python train.py --n_layer=9 --d_model=256 --n_head=8 --n_kv_head=4 --head_dim=32 --d_mlp=704 --vocab_size=1558 --activation="swiglu" --norm="rmsnorm" --norm_place="pre" --norm_eps=1e-05 --positions="rope" --rope_base=10000.0 --rope_fraction=1.0 --qk_norm=false --attn_scale=0.177 --bias="none" --tie_embeddings=false --parallel_block=false --init="orth" --init_std_qkv=0.0312 --init_std_o=0.00736 --init_std_up=0.0312 --init_std_down=0.00736 --optimizer="muon_variant" --lr=0.00708 --lr_mult_down=2.0 --beta1=0.95 --lr_head=0.00438 --grad_clip=0.5 --warmup_steps=200 --schedule="wsd" --decay_fraction=1.0 --decay_shape="sqrt" --final_lr_fraction=0.1 --batch_tokens=32768 --seq_len=256 --doc_mask=true --train_tokens=269200000 --steps=8216 --dataset="wikipedia_en"
MLP neurons of a small language model. Each row is named by its layer, matrix (gate and up: input weights; down: output weights) and neuron, and shows model dimensions 64-191. Each number is 50 + 15 x the weight over its row's rms, rounded and kept within 0 to 99. A neuron's up and down rows have the sign that makes its largest values positive.
After each neuron's rows, "fires in" lists the words (lower case) most often at its 100 highest values on Wikipedia text that the model never trained on.

L4.gate502:55 42 52 48 56 74 63 63 44 33 49 58 41 43 57 44 59 60 52 40 81 55 48 68 62 57 58 38 90 45 63 49 48 58 51 41 26 54 51 59 52 61 33 55 58 49 88 59 32 62 52 65 75 39 53 56 45 50 73 40 55 42 95 60 54 63 37 42 43 45 45 35 41 46 65 37 64 49 31 55 25 79 48 87 55 49 34 52 56 39 58 38 38 62 45 33 33 56 66 55 45 75 51 19 20 63 68 36 51 74 61 53 48 68 53 69 75 38 48 52 32 27 38 21 52 78 78 38
L4.up502:61 56 47 61 71 49 66 67 71 59 73 69 55 48 55 49 43 56 32 70 79 59 59 41 46 38 30 48 52 64 56 65 49 50 25 51 21 35 36 34 65 62 53 36 43 63 73 58 43 55 67 43 63 49 31 63 46 26 83 54 58 65 70 64 57 57 34 40 19 44 25 37 47 42 38 78 25 47 84 59 13 40 43 42 50 57 49 36 65 59 46 49 54 48 46 83 30 52 55 78 77 49 41 47 24 65 38 48 59 42 48 67 27 77 40 59 63 50 53 68 83 71 40 37 44 56 48 52
L4.down502:57 63 05 59 52 67 54 59 50 24 53 66 73 55 28 78 38 47 51 45 56 56 37 35 38 69 43 36 33 49 49 42 70 63 29 41 53 70 53 78 60 36 50 61 78 57 25 54 39 36 45 59 59 52 59 33 29 48 54 62 67 54 62 52 44 54 49 36 88 50 62 67 20 72 58 34 43 25 49 51 32 67 62 46 54 53 46 45 64 48 90 67 58 60 68 41 51 48 77 48 59 48 39 58 35 60 29 52 41 42 38 35 41 55 52 26 74 50 53 50 81 62 52 61 70 76 32 51
fires in: "father", "army", "village", "they", "ministry", "activity"

L6.gate139:45 56 40 35 46 95 34 59 37 56 44 47 37 38 59 66 50 45 75 55 53 48 58 61 45 12 43 30 71 37 84 61 51 73 79 24 77 38 44 50 87 46 52 56 52 44 77 42 12 54 49 17 51 53 39 61 27 40 41 60 47 61 39 57 58 48 75 43 61 46 56 59 36 34 47 23 70 40 33 49 40 54 32 55 69 55 23 22 80 54 49 68 52 32 63 65 33 58 33 30 80 38 53 63 45 42 64 28 63 42 71 48 56 47 52 61 48 53 50 48 55 33 62 28 62 56 35 58
L6.up139:38 84 41 64 56 50 59 32 50 01 69 47 49 47 35 25 55 22 52 28 72 84 46 34 64 85 49 59 62 34 74 37 66 47 58 50 66 25 31 44 54 29 20 86 46 66 24 43 44 42 45 55 35 49 59 32 46 67 40 59 48 64 46 52 83 45 40 54 49 48 53 55 50 47 53 08 45 27 35 52 24 60 41 54 64 39 46 44 57 42 57 21 39 60 43 19 63 50 42 51 46 27 41 47 47 73 80 31 58 36 52 72 62 80 79 37 53 47 71 64 81 32 53 31 43 46 43 46
L6.down139:57 64 46 46 55 38 51 52 55 43 57 51 37 40 22 41 59 25 78 51 46 64 62 49 79 30 60 58 86 48 56 33 62 46 41 62 46 50 57 62 42 76 46 45 30 43 24 50 26 35 58 50 65 55 59 66 44 43 22 60 38 31 50 44 47 51 42 49 33 70 50 70 51 58 66 44 39 51 29 73 49 42 55 29 69 39 48 47 46 93 32 56 47 45 54 38 61 40 27 68 29 19 60 54 74 58 59 49 30 40 53 57 23 43 59 32 39 52 38 65 35 41 62 59 39 72 75 40
fires in: "was", "is", "were", "are"

L6.gate635:48 34 64 63 42 44 64 62 28 32 39 55 42 52 40 39 50 44 57 49 53 56 29 60 64 59 38 50 43 48 21 37 62 44 62 56 40 80 67 38 80 56 40 43 65 38 58 40 85 46 57 58 48 60 46 55 41 61 39 47 24 37 58 87 76 19 34 55 49 29 72 41 53 31 40 24 42 65 72 51 62 24 48 34 39 43 82 41 44 58 63 61 31 69 42 53 58 75 57 49 73 54 50 65 68 60 39 38 49 59 62 53 70 42 31 73 79 37 40 62 12 54 44 48 44 56 64 64
L6.up635:79 29 54 66 77 47 78 45 80 41 72 50 48 47 26 63 41 66 39 70 50 49 56 47 49 43 48 85 22 27 65 47 39 39 61 60 61 27 58 63 49 49 65 61 65 62 28 67 33 48 63 60 80 19 13 43 47 54 55 35 49 54 56 58 48 49 53 50 50 24 50 72 12 41 29 15 58 58 57 49 32 63 63 43 44 43 31 49 44 51 48 49 51 91 40 50 69 36 35 38 27 43 41 49 58 68 66 33 59 41 62 64 63 36 26 42 69 39 51 54 47 43 53 70 49 54 44 53
L6.down635:27 39 39 65 77 48 38 58 67 62 45 35 64 46 62 79 49 48 56 49 53 66 58 34 59 57 74 63 58 58 54 80 62 67 65 58 50 70 54 37 83 43 39 59 57 49 67 59 46 21 37 36 82 59 25 45 31 28 32 54 38 59 72 57 64 43 52 29 51 68 70 75 54 33 47 56 46 42 43 54 67 64 59 56 48 48 45 93 70 52 39 43 45 53 65 46 44 07 31 50 60 51 52 42 45 43 71 79 63 74 63 45 60 15 21 67 70 38 44 51 52 58 69 35 44 66 42 43
fires in: "de", "death", "debut", "degree", "deer"

L6.gate523:42 38 38 55 58 36 24 69 91 26 72 66 43 76 62 57 81 21 59 60 68 56 54 44 43 44 56 73 72 38 61 27 73 54 48 59 52 54 43 37 37 40 46 36 68 66 66 22 37 42 37 37 39 26 47 55 37 70 75 42 36 73 31 52 61 78 47 51 68 43 44 45 75 71 52 44 60 33 71 74 47 26 63 67 66 65 54 80 65 68 47 35 36 57 40 66 50 37 36 55 52 51 38 55 68 72 66 49 33 48 83 60 61 62 45 78 62 56 50 59 47 40 73 29 48 46 51 56
L6.up523:45 62 37 49 62 74 06 40 62 65 35 40 67 51 49 64 77 33 67 53 28 51 65 57 46 50 48 62 33 46 53 47 71 53 38 51 58 55 40 60 54 40 67 31 48 46 54 16 46 38 40 59 27 58 49 44 57 52 59 36 48 57 38 56 73 54 43 23 65 55 45 35 59 64 61 19 29 73 37 40 44 44 58 59 37 30 41 53 54 55 55 71 45 32 55 55 36 53 38 63 47 75 46 65 57 76 72 86 37 42 65 59 60 45 85 69 64 62 53 48 59 44 83 22 55 80 32 32
L6.down523:75 43 52 46 39 56 39 59 65 53 73 59 42 49 78 37 83 68 48 34 54 48 21 33 50 65 20 47 52 61 37 27 47 44 55 37 36 32 46 48 37 45 27 57 54 24 57 68 44 36 53 65 46 66 36 46 29 58 65 24 56 46 58 36 44 38 56 18 67 31 38 33 44 44 56 46 64 40 81 18 27 56 48 32 58 41 76 57 73 48 45 36 48 63 49 48 71 51 15 37 42 43 48 49 34 73 71 37 58 45 45 22 68 38 45 50 64 63 31 57 58 57 43 40 44 71 89 42
fires in: "to", "with", "by", "behind"

L6.gate644:50 69 46 68 42 46 34 84 64 78 40 61 43 55 75 76 18 51 34 55 48 44 45 26 67 31 71 36 54 39 64 70 41 63 24 19 51 29 55 75 37 46 57 63 28 35 50 65 23 29 47 39 53 52 66 35 66 44 42 38 41 66 44 53 45 60 46 57 43 73 80 32 40 49 46 40 46 40 62 62 47 57 59 56 64 42 43 52 32 74 36 35 58 39 68 35 30 51 47 57 72 32 53 79 39 65 71 49 62 28 69 52 71 73 72 55 76 41 47 76 71 64 63 47 69 68 32 40
L6.up644:55 60 50 88 32 51 52 65 35 62 43 54 56 75 66 50 42 64 39 55 69 39 57 50 69 33 57 30 34 56 50 30 49 33 47 30 40 56 86 66 63 68 58 62 38 68 48 50 53 31 33 57 50 71 58 44 49 41 63 50 53 44 60 70 16 55 26 50 53 53 72 42 63 64 75 97 39 48 65 57 63 37 51 53 46 55 44 61 73 38 50 24 47 34 70 48 58 44 31 41 63 44 27 62 29 70 82 64 70 58 53 60 32 72 48 61 63 18 20 52 70 46 74 45 47 41 38 29
L6.down644:45 54 40 73 76 45 48 55 43 68 27 42 46 35 86 49 54 57 19 59 57 60 45 40 63 57 56 48 26 24 63 37 54 91 36 41 44 48 50 50 48 52 82 53 30 38 56 51 59 52 56 71 52 61 61 34 49 43 48 42 41 36 58 56 21 36 69 46 64 55 68 26 73 58 44 54 18 63 55 62 52 42 49 65 50 53 44 42 64 43 52 38 46 56 55 66 43 49 30 43 52 51 67 93 33 36 75 54 77 43 76 56 57 66 83 22 81 48 42 29 80 49 46 39 56 22 35 65
fires in: "to", "can", "may", "could", "would", "cannot"

L4.gate291:63 37 29 59 43 74 42 26 47 42 42 60 34 37 50 38 34 40 47 57 76 37 65 50 33 57 52 39 48 33 51 44 47 24 54 45 45 39 52 77 79 63 48 54 39 48 42 46 40 58 81 32 18 68 48 28 46 61 47 35 41 41 70 72 44 46 47 49 35 53 46 40 25 60 68 53 42 44 44 43 36 46 57 68 43 43 37 67 55 59 69 31 27 29 27 40 34 43 35 78 67 63 44 66 55 41 75 36 34 26 41 70 21 74 68 73 31 41 70 52 71 73 43 38 79 40 36 86
L4.up291:48 35 44 38 65 42 29 56 42 78 50 76 52 55 54 68 49 62 71 53 44 70 63 35 59 40 64 33 39 84 66 44 67 41 47 43 42 70 59 49 46 39 31 38 47 28 81 57 17 22 69 47 40 36 40 40 63 77 56 38 48 60 64 60 68 36 66 31 86 43 64 47 42 69 58 09 32 57 41 60 52 58 36 60 58 31 37 49 30 73 45 45 73 49 48 49 43 57 35 43 38 53 27 40 45 45 51 28 52 61 65 57 45 59 63 54 69 39 67 43 64 41 48 36 68 45 75 68
L4.down291:68 63 40 50 41 22 26 69 46 71 72 65 27 52 61 58 62 63 38 80 58 50 52 58 69 53 40 58 61 48 30 75 65 39 63 29 35 60 55 51 51 21 32 62 61 67 62 56 46 33 53 55 51 39 47 35 71 43 57 59 53 63 26 45 32 69 37 58 59 43 80 47 03 23 25 55 65 68 55 57 40 68 42 68 54 47 24 52 40 58 47 38 55 36 15 47 55 62 67 45 47 71 36 26 22 46 32 42 34 36 58 55 60 35 38 28 84 47 47 49 31 46 48 52 59 68 48 42
fires in: "they", "film", "game", "album", "band"

L4.gate206:52 48 46 61 38 57 41 82 68 41 66 52 35 59 62 56 64 43 51 47 36 43 80 43 43 48 36 49 75 24 53 50 61 76 52 48 45 26 41 76 71 40 62 42 52 27 24 45 48 33 62 65 49 53 56 59 47 48 62 21 35 51 40 37 07 62 39 58 49 73 61 41 30 62 42 56 68 37 46 49 44 67 59 49 41 43 29 48 47 61 34 66 46 40 58 39 52 60 36 47 57 67 50 17 58 51 78 61 60 68 46 76 36 72 65 58 35 33 73 81 57 45 67 60 78 60 58 47
L4.up206:42 30 42 60 45 58 70 49 41 56 36 63 58 67 65 53 46 36 26 48 41 82 52 45 31 41 61 36 77 69 43 53 32 66 45 70 35 50 45 43 62 48 47 33 48 52 38 36 50 55 26 54 55 53 58 54 65 58 69 47 52 42 25 32 28 54 45 59 53 58 59 31 80 69 46 67 60 36 38 26 34 46 74 44 62 48 30 54 43 28 77 66 71 61 37 49 24 46 49 71 37 70 42 30 55 63 51 42 70 54 48 84 46 70 43 53 75 28 42 65 63 41 29 50 58 35 50 32
L4.down206:43 30 65 23 53 73 30 79 50 66 29 25 45 45 47 71 50 73 68 67 49 71 65 26 07 27 42 45 56 45 55 81 46 56 51 27 61 62 39 40 65 48 30 43 42 61 71 56 78 62 27 35 43 60 57 72 45 38 47 56 51 59 31 67 65 71 84 57 61 71 60 39 54 38 67 42 49 82 64 71 33 50 43 62 60 37 44 49 63 44 56 44 57 28 40 50 40 56 39 70 38 46 54 51 18 34 54 74 55 56 60 57 40 51 71 40 44 41 43 46 58 42 40 38 50 67 54 41
fires in: "they", "soldiers", "brazil"

L6.gate618:27 68 57 80 56 48 59 73 58 35 67 84 49 51 62 56 53 50 54 42 79 46 38 41 33 37 54 33 59 73 68 56 45 62 38 55 45 37 46 68 41 51 49 58 43 37 40 73 64 29 73 44 62 82 52 52 63 17 63 34 55 58 74 47 51 69 71 58 43 25 47 38 33 36 38 39 54 75 52 52 53 28 57 65 59 67 37 91 39 34 38 30 75 62 62 19 51 51 42 59 40 40 36 44 45 51 87 33 71 41 50 46 44 58 33 56 62 42 38 75 58 35 50 29 68 51 61 40
L6.up618:50 69 43 48 47 47 42 76 40 43 61 61 54 48 60 76 48 49 31 53 24 55 43 49 48 58 59 46 35 41 67 49 52 47 30 38 60 46 62 57 68 30 74 59 55 34 34 54 71 54 65 56 72 52 12 49 62 29 51 66 36 41 79 49 32 61 57 81 56 44 55 29 37 32 19 44 54 54 25 21 38 46 65 57 57 43 68 71 63 54 25 32 59 43 36 35 33 45 48 71 33 64 46 64 48 45 53 24 53 30 44 48 67 42 47 72 62 60 61 47 95 37 68 23 68 35 41 48
L6.down618:40 75 49 57 74 28 63 71 37 81 26 59 34 41 42 56 45 59 22 41 61 69 55 25 47 44 73 31 73 51 82 68 43 40 33 53 68 15 59 83 56 49 59 54 44 26 58 49 58 41 83 59 46 70 55 51 62 37 42 71 62 49 48 36 43 44 41 36 34 61 58 58 46 18 45 18 52 60 54 62 50 36 64 70 55 39 35 54 40 47 62 85 46 13 32 43 44 52 59 32 43 42 24 82 36 47 48 50 69 38 63 66 45 40 52 14 95 51 55 60 50 45 39 34 54 35 39 42
fires in: "i", "to", "we", "who", "you", "they"